config.yaml
n_layer: 8
d_model: 768
n_head: 8
head_dim: 96
norm_place: "pre"
qk_norm: false
bias: "all"
init: "uniform"
init_std_up: 0.0184
lr_head: 0.00656
warmup_steps: 200
schedule: "wsd"
decay_fraction: 1.0
decay_shape: "linear"
batch_tokens: 131072
MLP neurons of a small language model. Each row is named by its layer, matrix (gate and up: input weights; down: output weights) and neuron, and shows model dimensions 0-255. Each number is 500 + 50 x the weight over its row's rms, rounded and kept within 0 to 999. Numbers have three digits each. A neuron's up and down rows have the sign that makes its largest values positive.
After each neuron's rows is what it responds to, as a language model described it from the Wikipedia text at the highest values.

L3.gate1337:586526563541580628511479474563464540520491528550426460516461526478567506434533494482554503538479519498474392549526520415385488554497557491582513484455355563528487486536465453470561406524444515498520494495491462407449376521498517546522501483524540479423462483523453523565574563529467546491503506512489424540541541529447507428512456457422463407582505496485511547488501552524553480505526579446439472489444425406611437475553580470412484515481553476425507457510438616496534467588600538512502494500495519432448495537509540566486399549418536568595455575511460503453525527472518543526512595558524427482478516425595590542554513477558453486528559450547543502532581396506480527510542478522546454496420474534451538435563496490493611527539540533438482394476507494484525491486472473
L3.up1337:514460505522472477439565486379450505532525501441511482493398483516449465520403525448523497506480559440511500474504423442467440574517512464529479502582421444490574461525615631479587477569514632467575434486467498445402472516560455489584445497545541522544577457471590448550394412575455493489495519506434523457392512510461492543493493453466533482484446505452417535431387474482481435410518490468565520453497535585485575534517522509457563501515481545440506423529480381422523583485499458502520542545474512530440491532496473588431486429523417474518474463544412539493535524580505513436531499439560549405639503493531463542452429456513488408431513527425507495498462496499449530449507580518471665544425418449533556504522573503449563566597561469487562504480453499490427390539422505
L3.down1337:488511428427415506555507517538499535509486460475572493515475506457557523559474509567523531548571475440531571522462414547508453457576520436405446491460482444521512495495535496449522417505498460496514540475459517522475514552559592464501410516512541388493490453513531531373500548557513518548507537572605517407502545543474481515459622548504517496472470585555505550588537513491458472531420493587519551441479436422548438463511372537555493473498567533557538440451524528482369509498474462633491482527548429472547514494477492517456453546431517486528506522428463601597540533498524473599415461456532429474485454598510583550412524473515516485524536511570463493545456414488517514446468550552439482506495487481446551448517539434449483476492547394539547470479507423511502494500564500
Table cell separators

L5.gate997:502539505415536583509496453488448485500495500524445516445454605421563592491542549467531569538524476543447546526506490517430521531482468533439514453470472442472528485574558374455461479533494533426520515527458562407527505599474522509555447601488446417484507501530536434357530496516528532507521545503551597479444497538488469491488462468553469576476493534527563553599485475476501444493473464536533494570451443518502435424562467403436637504502629504537448505462484570472598572522531483521457476508577529521484553531585547498546522512471474625519482529542523445522522485431467406541525499513412603573567548463528526399471492433491487567589526486440514492579588473370534435473513453533537543445430512446400505531488617498337360455510488470443576528505494514468446537519544458
L5.up997:591493483501549468502452508484503529476521551458506483464411401495538575543500475394503441438493462437539539536493467521442562572446562578507528516455489486568431538524531497518436484553515467447477484485543479518549557456498538610568535452513464393555454662538461498446447565506390584556424527521404514444554577605454460493438540558540536488566501477482590540500412490496598502443511539472436539488430510598513453451527501488491550421487464515514492526449521587482539546522507549504522492541600445561462479506561547521574518598524534523576484515530536484451461496470487562513513501494502430442502519513512480504526498445439486483557493441536539528504482536457464519531478508439552465404457566510475558491477451462514495514538441432576445575513520434576454462472445558
L5.down997:543436516506501509505544472479427527493525590511589455575571425615515462619433515556441424494493492434632462583551549500606509468499472515488474535509441530528511454565590495525532516462406468460571528449593504540459541473510607608501389518435599491508554508559495428537511541470490563490568537482386536519532489530541494495561529513496448361577617480436456457411547516454432485456522511566521430513397501469508524579519435474471397430551564508664402528378473511581513502488480518568566504460518492557491488489530538553535452500478511487566429460498482533586496451499511481551585569451590474481489429462455432561451540524450501463566575539559509423544513511476392453496549467437563491457533458487457500460503540441476552485399594519401456532548404568520509523567565441
Determiners before nouns

L5.gate835:543582461576478504428576550587479536532435546481477520439462443437441463520526383439491475486455488544541453490456465493544495506398541565489477525509513463488527579622541536528404492495546524487527480502483521615470517450443468506542523522402533541563494490435497512528452519564545507507630472561460512535413510474505497420494478513427434446446538540511480540448493483453476532421478532484429434554498529477547413572467532443488528543427527532391661461475504502629510502485477503551594424431470553487390516440461519558566501610493449366551625574445535514459381478502437468510504530573608443445504449481483509484506609512547489545552477530435539472493527601533451424510477551479485614591465475431417397537396609476526465479476447539591520495508466427465548630473550507
L5.up835:450541538480521436581538488563443521545545526557593585550474513479495496432584403420574502430498396473593561511505481494487539484390504407457507509545497583631477468445549517504529479394489564510454453514479540644499530496501507517528553536500482634534616404412560599499527506536499485580419461457549465486567469477539463404426483490464440473502465494527476550478484425506444508510503434449477465499566437474379526527555458599477453477543384520515425565466497508594543522439496527470438517426473548518545492536392466559455567522532563425556585569513539499557472467513458472515471561531493492551458421535664463538424523479520563467519564449492512535523497502502471567497461515532530525607576488521425488583478619428551491540518477541536458514465515514429549512484471462
L5.down835:499558492588472541536496561438564495536505469543534489464505468487487581497444528545530435522484394543496414514517478577531465547522429532512458525504605484444545482472522388523486385388482531463463486446551376497482535445473560349434483542458517401497393505515499522439542478548448468516487548495550486548516603522526426502439492491550512507531545509487568434493585526439439395496485412498458508401482528447614491395554507575620504446474538442587474587486468594486507601528426490505494524481471456465626533508563487558491499475482433469556504534447531485529532497456602510479588447487437392465495449531426528445468619486523458480481539451535531505505497451517498496431420521492516525481492488393544509449533541528502496495522577439509527559490481497454529562446474536
Section heading closers

L5.gate1976:591482515415532543476382511428487305437505474445562510493465511457671523544513539496555472460491521491470545466453445476523448551572537431457571512533514452422484500545568495502494436405520486562574441488492513467466519492540454487493427460512513599489530513534533481524477550479520579480505531499529539475467433511514459494503432470615554501520522448518543557516416414551529462406548480499563554563603448478490506513459508514480470526492487480558522474585541465505539484477478573578540514518493438470513602512564483443465503479511479414475591471520487424520576582487502633463554478489411471437441468356511527470419527461441507506430537423494447444590556487495488464463439575514408569559468527470451545531512489492554567514507505382478500539525433469442467550494491521
L5.up1976:571382450515535500442457551573488506439484535468561535362417508431484555470486375514415466526513499413479584600485496554515560536461466409435446509495624504534419447557621589487576529471609495563495444471401528445548489465457469538542565392474528527579447472527405516472505534493411555577548498516445517504432495488467479468601489499489489543509511509464521542419509557508471494478537533479489389497513543591496437519487551542553459560531549456413493385529473499538464516521492440494532455431604407570512546517405408496486516436519528518566458574465546548429507451485516552403478451496545593568453521504466480535507458546521513473484467486508531516520464435437425520432539406529530451451435484463515508459601508510481524530523478525596474453415507494541536431482501454
L5.down1976:512548434535435494399506446545612588529549489465601507537464587535499528636439541478542568530413465566519483426405450529491530531509488560441464469468439499374590564445552462419559455491442495421532536511509464554447501471485464561515503529488521456448464536476605557383576487546528588491447527459506531459527505583530555489515476373538463425498453507555450504481411461552446481483437517484526484545560498525463517545490508501454490484536491511870493549434487466491477483544532576441457533495485441487560545607462469500503578494604520407516498479518481391557515543553493501487474559449507425454514432443496569489480546452466517483520575553511552519557522467480577561445459564466487551485577539495567459521497494477506505512578573520414517615604579477487499518571509515
Table cells and opening quotes

L5.gate264:564461606475468464410461533462581373468592459514510478394498444478466485473601520541487555506456525428463455508534556485473441499464500461509465477574518496504575433438656410507584517536438509600482528475529477537487475575550431569543485496479539579457399463451458499502483581567531434540457566496414518476458519484498505534535524443444559513508522567497540481451490439581513556465557563414457487509583533408416524506527497510535492579571484573477491395455556538465481442524481461433469511539411544419446426543489440510554472481471529548462383570505414445492514517589505456571530469557470536467442556531481376432451274468528543508469459405507520440505590475378476522458429457494494437491462512505402524583531519476510559451567507585586494514596534547486619512495496478
L5.up264:523451594535484495403517591494488493423484559462510460589520494441461475534495515516417519435431522433438511493486574533420582532516558475483583521428546596447522461529519644563514505568464436445508508453456518481505410566563471492450450490533452488398555464521504502496351557503446441551359577536437492491452399460499499520561449485494546443406526516459609483489506393525489515479590558510508538592515458488567546524517514466474529589576588559478402541447517522576491511563507524497523591542442516507394433472545476543546530448424538432512546494418392587452517560533460540585484537509529487535450589476539468496505404325531521452492488496401586511496482433492579448583528483496541445567497525457520411506392494449425503579462524569584553506495518505536483528507505408
L5.down264:518416409384477489448557455513507510527488505443516436597509437505507435543488446517428462582503595528454490474423514566452624487394497468453528462571480487507390464533491485570535424528493487582490495578427439567534411497494464513514497527506505478432456459480521528498544594518485438658492600445471466502541387511456545530451505493468437488385535510490532506502499508521575557526442460524534559473531534383523573550451544405606416521496472490575489504487421499510497535525461492582482597502506602544507509576508508494483521548499479443528506468472430457399429490508457460572543457550598489496563448508461480409438598470506439468583554531440463558564514472525511448571534553569581491503471554558477471477518572449445463460483495450528540548527618525613549575550476484
Mid-name word fragments

L2.gate775:563458460511502502465490564450456561500544534501551477413597571603523442547448578477573452560520512518471580483490508514543524537438590456526425574578460389480453508472486494498488448494474514505530510476512446521560562473437445430449503460501410438499405528524502500509563395571497562433476519438506518579542407498444473500509472473473443436413417484414499593529584467444503542461519541587575496643512399516491476548507522531570490518411475523575497552447511395461539509431417460603478495510503537402517533521537493558487528460455443425483560460522473416488578483575463453449520528414468500506473416480590498510414477511504559528467482567544483568509613509535468522563491495475522473512563557567461546497569504440487454610534468565436520481571574463513434463537495505
L2.up775:547510505506434458593495512580490494551417458486544416485430447475502524592603499580525421536507481498483479540462413494457476507464547487547457484475518508455456424568525479617435545485518505505502492514467499502552568433515539516485527434491588515547481533543584475462485503471572513585504469563452595514546400478463570456459567532525462548490420496487555571419464567351527511450421501463451428458508567432467475539563574571459509490579536454535486521499556501457467415518479460539515530482527487559502520486579514554476513549494482549413533580441460520472545558594473560513534468514505486494512496418458426549578574511520539581502416479568367463480498497537432535494418487490487500540542579410522404493541474426433533492477498541512426601446468474474500535495399416
L2.down775:599504453471452501541479492510540511477545445395435415514510526523510492539549439528521462632483506485525509530502491510430439530428576349496532535525509418464516491527521515550513580400477458465360546496574517465546577465547585497472595467490444492514479499440475425440444432566507586476556435439490581463531470410449472483458555443459452493476463479507464502559575505538416450483541472442504555488424530484486557485466440499497550458509584490488532477458502479553482550421513512430461541508465517534572517526479476569497533517399483497513478553519507502516554467519512523383562463449542507555456443499597484559452555542514494563459473505527455492402470495520507519549555516512540521529545544522556535504530500449403539547512500485563595527546486509536505466551493479
Section and row boundaries

L2.gate783:497502473522561462537464441530498522483577500499573403513590567560523547425471425510468621517517391425434447448531497429374460506547506416525442512447569467493458556489447610442459477426509425526437522504594581534574508484513406534522408438497498483466434516490432593514546481480528409583441532444540466490518514534375660528510449536528458471491538440505586497407474516518601537463477465548504447416543506562456475525478512431508529488453538495494592499467517443453479560454571533506487492490510466516460511464422503504500498446467467506398467537447474523469530579448394441444496537436514557535559323513485458514528521521496604516537531445480520532489580510475545521472485462484420511467487576533497554412475502428428566478548514481459494543514530478471453516439573424
L2.up783:424498418573568498515476502475504478518569485477545526517527470476587429511501427469498527464548406432468540458511468528477430425625511503492446477509486484464446484475470449432558552593457547542571446592526431543509452517437423452591435397447518415413568519435507580536534478483468447591434479530465598428539450515478405521594469518518570476586444440445589581532514479515520485442537509555503626449532499591500545477423453547483531527436532483608461523551586449481560536504508533549365417401592424524496461523529569487513509474603499562448528482501503483569484468487527595472514473414538435551587419484414439535610422534487461496484548474505525515505523511562498471433464373403588547449543443456417423527509434458510527425539470563462470511472605535584419511468569570
L2.down783:481496525514483562443595477554569407478581486460457481525480387506494470575532515479505480510483533572549494476530470561592492458548481498481592414483453536569445466526453460488522478499453495472590503528418455477477464409497492413538640512521530529562560507545515513479440441482448545405542457505436474529450454463573338455455510412491587518446399489531483531465465466496406498469478581545462601507435513476502456491494464547505554469506489501566463471590504543434552460553529566498482472478516509478553476528617466499506429590505507525494512508539522515489559444502636626571504471491520482480459595450403527456554476507578513458438490507533484487528525473521480439494512590433575522481497522510481484532514448541514406542433533567530484502568577541571578536460471548
Word-completing subword pieces

L3.gate1641:486498552511541450503486512561554477492515462450587487498523513515505494503519551629513466474507575523524510566574505554455503414496562490495557523493502459503607476405542446445521568535445430492472543476571540611478535546499459462486577553440556450556495492414547554551479514508466481481458550490578487526533469552454512474499532446510481496454522567580383472499488431512460507557517529564424460412522395449430506542509475409503522593410521394368468441485584431613416498509568422554427520486530489471507462485540472424559409554485597494399516459448475476588518505529500525467486490378439409472506551454468518512600458547493428492510518575588517504532565451448542446543490516485492481425551541446494600508512538460464454617481541559511470486574508459558407553479512542
L3.up1641:575608346503507564500478446501525447479471575477484569446613485539554532498441501496456390474498490577492481514495486475530505551508503542436543557473527400558509463553468624515482469436504433574585516520621432548474429564463419479486481570533534537544462539494534500542482526497520473497571558527509395450511480427449498504519475455501483428534466487439536516447498411470602528537538474550539523504432633511521467407605504496595540523477359422446492453534491509592485462522513503503507417481510530579577423451620425490411472456467532533446442465472541564559493547414466514457417372509457567538482546502480567536537453500539441500518492465494501478545562455542479523546499521511517479486536528394532524419470411549563501618495542579597427457483405555523518523516385472
L3.down1641:500520489558409506594441500454493558545490572556478546492557555463454513593461462452500571487492456535503515518516449452544498512454572522476477441381555524495430472462584544568488452461520517454559432508438474402457572529577498524505463472593479499467499532519470512539530472514522541563547488522556477533471633524572501564552401509453484467535488485451517447523481489540521450467549566525534519496512510462538503461531531564443460435461472587630576571493314560459475453470476602480506485495488556511545460574418590595518541456461546631574464561469538496418461512505476459464590576569560476525546487568562496539449520549480484525467441423440452577520513540536512453549541455476470531504554519546488505446532387606473504395461449423494524472404497521491520509548458571
Mid-word pieces in titles and names

L2.gate1346:521515480601496520511474617586496498419427393467459485436606520461487518466414443456491597552464417444541476501452411438538478572494601533449542515446519410531483466457534467478434517528548441511451488589413486441535529506468532472506551445467451506507450506424476487551475491483483500446459473448513555514491483573484529502492530534512479475537552497510462491439547478433472476474490575542449514544513530525448483481521587621494442530524428531417530510483428533595544620446493544540482463540449530479511532467464474548653453461451409524534457488496401567422495525399495552481515549530504449513504492503490609500452482475454415435467487536409558544478516516437464553478505436523486539562480550515492478519509530553494576523555477554456536523454465470473583454522475506
L2.up1346:488509538461529490445377486493619540553532465551549407470612451467499529508538501440561452434453444429610545552570516538446515532501557492525480499468463531520364485449525530492508524495470512606512535551516463549470533501475507496514518480444499413498453453467524539609488630510526507505475420527514449489465490514484465436540510566468551535592504485441516476441528584409520465507475537532425550489430468483486599379486539508429451641477525557493483542526524475435569591471508509429499472503416550511516637547484523475636574538488565427562515521476472440459517522413575525505532582512484497404513454485573464495475508519520521513541500465448523478470572540460498620477446474470474581503458494495500549434446470401503535553472528516518520522531481549422564460555484480
L2.down1346:519544500464536601533472524556469467535518584460543440442556518528520503459527583486521535468477493480389483514553413436529444497567539485467488493540495517402586508490495539415510516607487498498410498466534471492547513567522497506463460476417377418512519507458519442519571492663577535499522487464465641529464424500498511560586481540528499511526416479555462517446361510522483409472450491491531431510450473430523427652518553522538465483585565529477530425520437560513542559521516446524488417453544482495476409475494451624450521460452452489451458571412529548562581564517499543501465419543570526554484443516396593493560525478545412477532425461452552505497511459529470464511474483520548487529451555504585544566548503566443504572602531477472504466571426377609573502477509590
Sports scores and opponents

L2.gate845:596530395483498494415560422498525490446527510418532566481411631473601565474545616497523492509571605479567529523504532487492496458509498414526470488499524468486480455602469512522489466455426553520472521542503476567482483442417596474462544499519547562487450479470505504512493502473540442507483562442578538549457508517529464544479483549490467469508525529491494643544514586590547391560518533561511527453510579403534520557464538478526570447552417544510486429570544459452510610469473556410490510461453417481465515482549488532535434490457515535632375614405445561497440488354447497452472419460599523480421459551516544508457428578450543475601475373467433545568493473473434467539665466439528464428496487542469424432450503503556513511500451511514434621458517480456482547525477524
L2.up845:497536415420426550539538460461521511459517555499482472501480503507462493602553511459538453534569543598512469465482419553497487447525434462465472504573460432394486418478499568523513414417627474532480535560511494400477461451546534464471432511446483498562528382479402566507506512538463532527579519495575567406471554532608528419469495497438457513510458441512581488461542556532462488473451472438519502524501459367443417517539422452508575483438487533521496466463550572503478476451481457473510435518445452467520444446481519546485502476517561526484521514453458555472471444416525534444499449447521559452490524575604507518556468539390433467551567439484399514444486507509543584505503495602447492416517519408490584517444491431621432500558523509491504567445566657519430487431442572
L2.down845:572484478571532456481491517343494452526559447455479435597483495569516515537491421513524495427494518557504474442528559486513551546542499499473492465378485531518442466562526481515503509501496495481475456458529492476472511608546510552476519587452495496569470375538570523460511551523528515516413568615434448501552504558515526488526518513449429448595487508510555515544448465438405451512465459503449522508564493483483512596474439479485529506540488530389449483444539459556515492510509506483507495509559510492441497410506539453602456522533548434598566477544456481477524508464460554539565435512540476563630567489531510472532541506429394446531533446417397484551481461444384569438511616446415588520554479416413567517474599499554497577494469429575557511508548550532534496508504385
Quantifier determiners

L3.gate58:502492438502525434484458554428502450490445567535626527614540399485485414600529484585501496486407568557456415589631508551456427486466402537488505491434576466454492545577558614480476498481514423480513462529529465476474456519467550556459513475509449546485529595414601506538467524529616513457552487511421550465450499552454525498449480567546478490420423492618586499476483546502493535548521470613497457463432535462520483514481485399514458521469483504475494530468500545409437559487502516469501502491468511549519488507450579432494388586482562558511487499490482506402472434519533536544557481465496435437528533372509518567367418436407507556461530527525535532526515473526493414501480521463511395592489547547562510559520479403562502577414597505545462467585445517458479507490427583
L3.up58:479457450454543524469465537516490470500507539500543490552525449462510443452599549547452487535471433546473459554525537515527523512499486610531481486457481485390508469534390502477484504452435446473500547454506505591549421418514468573387420454475571531552506501506477418500489494436502508449511443376547469474526555505482475451498420425522500420509600548498522537337448368533548480539485454538524435471493580480487620558587564492541524448483421481443497477443571484554507478449524536442417570436490450496459470528415500529507490483458468551502604453444510513497600540537485446454485469571473508537478496529446508402465522485452525511483415494614515481602489536556528543518517502518474619461521487501460662506481402613468503580536497562568467556509468546435545498481473407
L3.down58:408499468496486511533381403545491453560502410567545525525562469471464438464419396533524572489407433465428512462539448505542542552492495516463524331514480515535451451589512552482504467451444439428566420406501455607486509562505492514513523500445409461441523501455543492460576552492498516458467524430533638445535502450496454514464449479467514460457438486481435537440506557535419497505517500521515538537420478542586551397458522449446473511562503537559487501422552468449553401618573501421513519595437532521500453466400517466481521445512472536561497562496481535463526486477458509510457519480550512562501516444643566457439495541414523449518411550554471442427503509581463498503444489430541441547495606537574524602497409411435454466571377517572548344478583501485496532425507532
Word continuation after capital letter

L5.gate1968:522460550571551488469526533449549514527489501506475556445503439454404515485545515586509430461460474467409456517563525450494573579556442496488427508475458500460457422518468502483403386491390510532447496451506503473564488467536496538515549583535537457435472570481522535461523501413550497535576552524467451492497520419524528508589635542416587517550558486384607583513494500461579577455455541494442525469435486500498494458585516460500459615459510470429388492479477428490533526522470419440453553560519478498409467543407497521504568461387500449467524526523421572531389578503448556586468382576534393514458448512535484468533426444555471539553623459504504475452529412479377514520433470504465507419477489579466533461481458354513565478496517533551433528506481537500435538550520465
L5.up1968:538567555448478478435489541490519573507466540479541531468548500531453524463555464536485454426520625458437525465509492496559534559482560538471488434503534479503523573529425510475469490435438490516398423474430484564493388420475526513467534470524511421471526443461465479562670505531545579493467575612448492502457490442472523425425510555508540431525478506454532510460465455476556449591547440489495546567429533483502601506586561468446481582514513523357453550475542355436504431598565465444497538454495424404467489539430574399554573475644618473547445546597542477529470530461449488466516505501445483523446498483487516451497418569492560510495539519560466503483563610554474455487509453441485593493610503462549532561511478444454510426521545472520472436476448481514509502474540529
L5.down1968:470509559555454507599469481484532594465470609456487509603549455479549516505450446399512481546574518519570480541447471459477436425472506484481490463424485481501530504508588473519532544617528559520575597551463541472390550491466555527524515469502556626542533505493539391437465514573459448499407471444503447494495441497584634570510456498589372592538442502466418430508516471584520454497501514522452517559471532470417503460450524451522575423528488551808539500560495526473450493479504538562525437492504534512510586445576531499453493605473442522553435500469639485391578479502530495499483606469530590495591547538517563518486488536507516500537412569475561472486545461509573528462565566565511477548483510490510484518532518484544536499514504437442426514493527510382474457503490436
Words inside creative titles

L3.gate1217:502483337525509593517458499515448569570468554403584506506465552471567444453559528465486456492438466464415570478483536438481602447574511544539494479408521439461499488430572468507486478421462524559505524542469595560517474433445516386575456504599511525557496534523466536510500540498459466491526566488468488506542399574400594525516528466471531523516472455462522572418525524599562504565442478418506552559517480555525503478569432557527561465494560530400379441416415438500556463464480539448483513576397501515487521396469558539497539475518519483528492497499387454499488458562477476423549405543514454523410427553512474495537496506484522521434554432474497474487443480565542479499513496496519405561565486584500517528514476573423497456523460500473574451519559515581548455478489457
L3.up1217:450498424546570536478475496558549510459505492479540497477503564553564404472436570477553423538441413475494514466528549489534548545515523577507451611441521511507592495522500482525532457486484468520418479589583530554400511457526445443502556533517514584506423510521470521524496443547497533452482484426495532533533520593459609540377536518548475401500526433358457520393465518512427609459555469453539513483532467499465468625353454481470489585534436561435480479558456437518576541417420505542512510517422510507438475472523498546497533499485551500497655474422407505431466487457483437490603476454525542527450436481529472600485579505475464520446532470467459406523542453552504599480538575491497454452575548594554520565539552455349586509512480446472521469516502502460544549462531421
L3.down1217:474527414548441508498456418523445408498530487461515438434583545528480579431507457525542532491486484523389602559419513478533464506566532486492425557534477456518567428481522543436533545466436564476532541515507513489412571501485492427535567520459513513461513525627583512614499531579471529534487534465470507512617481537464537502537535494476552536497509524531440539456499456596450535498518447515451482543534525447518431367532408545493539571561604470478522421485490556505450460554511516470581508565474468506582557514385487499497480438528484522500552530554576401409564510485538477462480547475536445509560562462554450551410503443569501579496454605490447471448533446525499453477514515488510528439528512529518514445585464498528525622547370460515475512562534476506490545509541481
Wikipedia section-heading markup

L3.gate958:522600469451522499559567414439502534482481512558596562535512565535556437461517482538607459492563558543472521628450595522397520441529497552451464579508627577468434436553459516428499495519396518492489470453443367375445476413427372556489501499524590610530537546460460552467468541442415528506577528501522513546559534610459562485413613495531446496557506557479506510530492471595508456487538526584493457414479457417564462435550501537494458537585572502523457431544616547488472467584479517468469565504500446519503672526543425535536523458506513541487451459425547514488465428445494441564509490490495427440460499541552528445461466521525502461498594507558492418542459495548534490541535528489500515475439535468505521559463576455505526481456491462512478464521452475450581484531389609
L3.up958:561497434509461489634601431465387521598384408475489463535550528489497469457522504546415559540519449522418554552562552523466498498547497574535508516541574482518458461557498495517551458630443477521558474492563495514436459489526471556504595495540499453524560508470447511416541445575474578569551502516582472510476452477511588504443494451418469437540510557518531492450488465522502523529552475449524530448589454516483414478575443494498510511524542486520502556457564553494629446381602457491557507493532532425519507564563509477502517423547511451466540587465568566576482459554480463450453531425480571469560487468493525502504458478508509487526532536503515527483500486489456551535508462565424549503461466498565553416529568512618553536505549499508470536428487459507515520553535427
L3.down958:480499486541525517549493478561554595594472455567450385522475484523525433479577470518505456500506478581486536474486496466494483426522520450520585553453502476529480561479420504466583462540495477507544557512471495515545521548467516515545435510467516495552421581467334484387531638553526477469570455486466515471592499461556513530502472485429468490516494471530519477507440483536499493475555397423387471489566535529403492534465434467595486495499548366418550575490536526439569464452550476591516521495536496471421593547482631536562370487606523457480480549593567426502546573512438528586443462434524519478482491426507599563494394498443531471508467561465511676461603415439536529476526566542422530529516515505596580541500429523518452564461467400485546511506453518460519442471578446
Phrase-opening word after preposition

L2.gate497:514525461514482494513513596526506500502527583547470457485454501501440494467440503498485427434619522397487429494431447410492533401583525498505509537488506432516488446452462484513500434519468463527567518541505551455523533542559412527454557518473546577535551510537465412488430433510533470556512594511626521410503451491440567590465572500475486504493401532430467479474471443547440413566462425421419547510485531523491466489486544473464538481415544494436443557436606557503469514531467478452412440543511456433552440508535477462542482549411466513496597535469535438458513536446548598456470508485514498472501442502418551485484477442553505463542464527581542576579445487515428509523511481495613480500480524531520542455485438490367449519511452548558511535369510467556482560491457419
L2.up497:555573445497512466561471506578530436473499561548537584502465578500553475392466453503444418502382515420446504514449484539436547497453542525531492532563504470512456583430520466433565447569437426505522537416519538480524487473452558486491523431575533503418562513471520518489442532406599531463530543538419462505567534537545525533508564436354504425502398553409505532548549480441491462540506545608439539423521567442625529558569560466450495495446451461484500499533516541502472468538401494533485491471396503407474570441596511478448507452464579499493547458506501532485587498522547508487459502534448467529500540521539501463514542497483485514468507509540505453488465509412422456492495437497518461619503494504483518501476460547428378483520478523563450472571505527453520497538561462
L2.down497:497444508557438522521481510470555460528430448485541584512500560417485489521448493466627527381490499412451482494503393510457405488509527596486510446520441498537548479534552490468490517515536490536501582531458541494493464540458543476565512464404445650485563513479514494456460515477514516484476484582467460533610417488417526435488502543476515446507514533574534470502499474447527424533480595563492503475426495381519544558505408514509420464472515518603534506459524454522513455444509542627509501533460529500482518480558496557442481514467528405478531542476531547431617571499483569480476528453467448589539530570538495472519495490483509473572488447552445507416497575450532506545530514502607457528417569461441538479464512463512535505450538444512499514522560450555503536551431470
Media formats, word fragments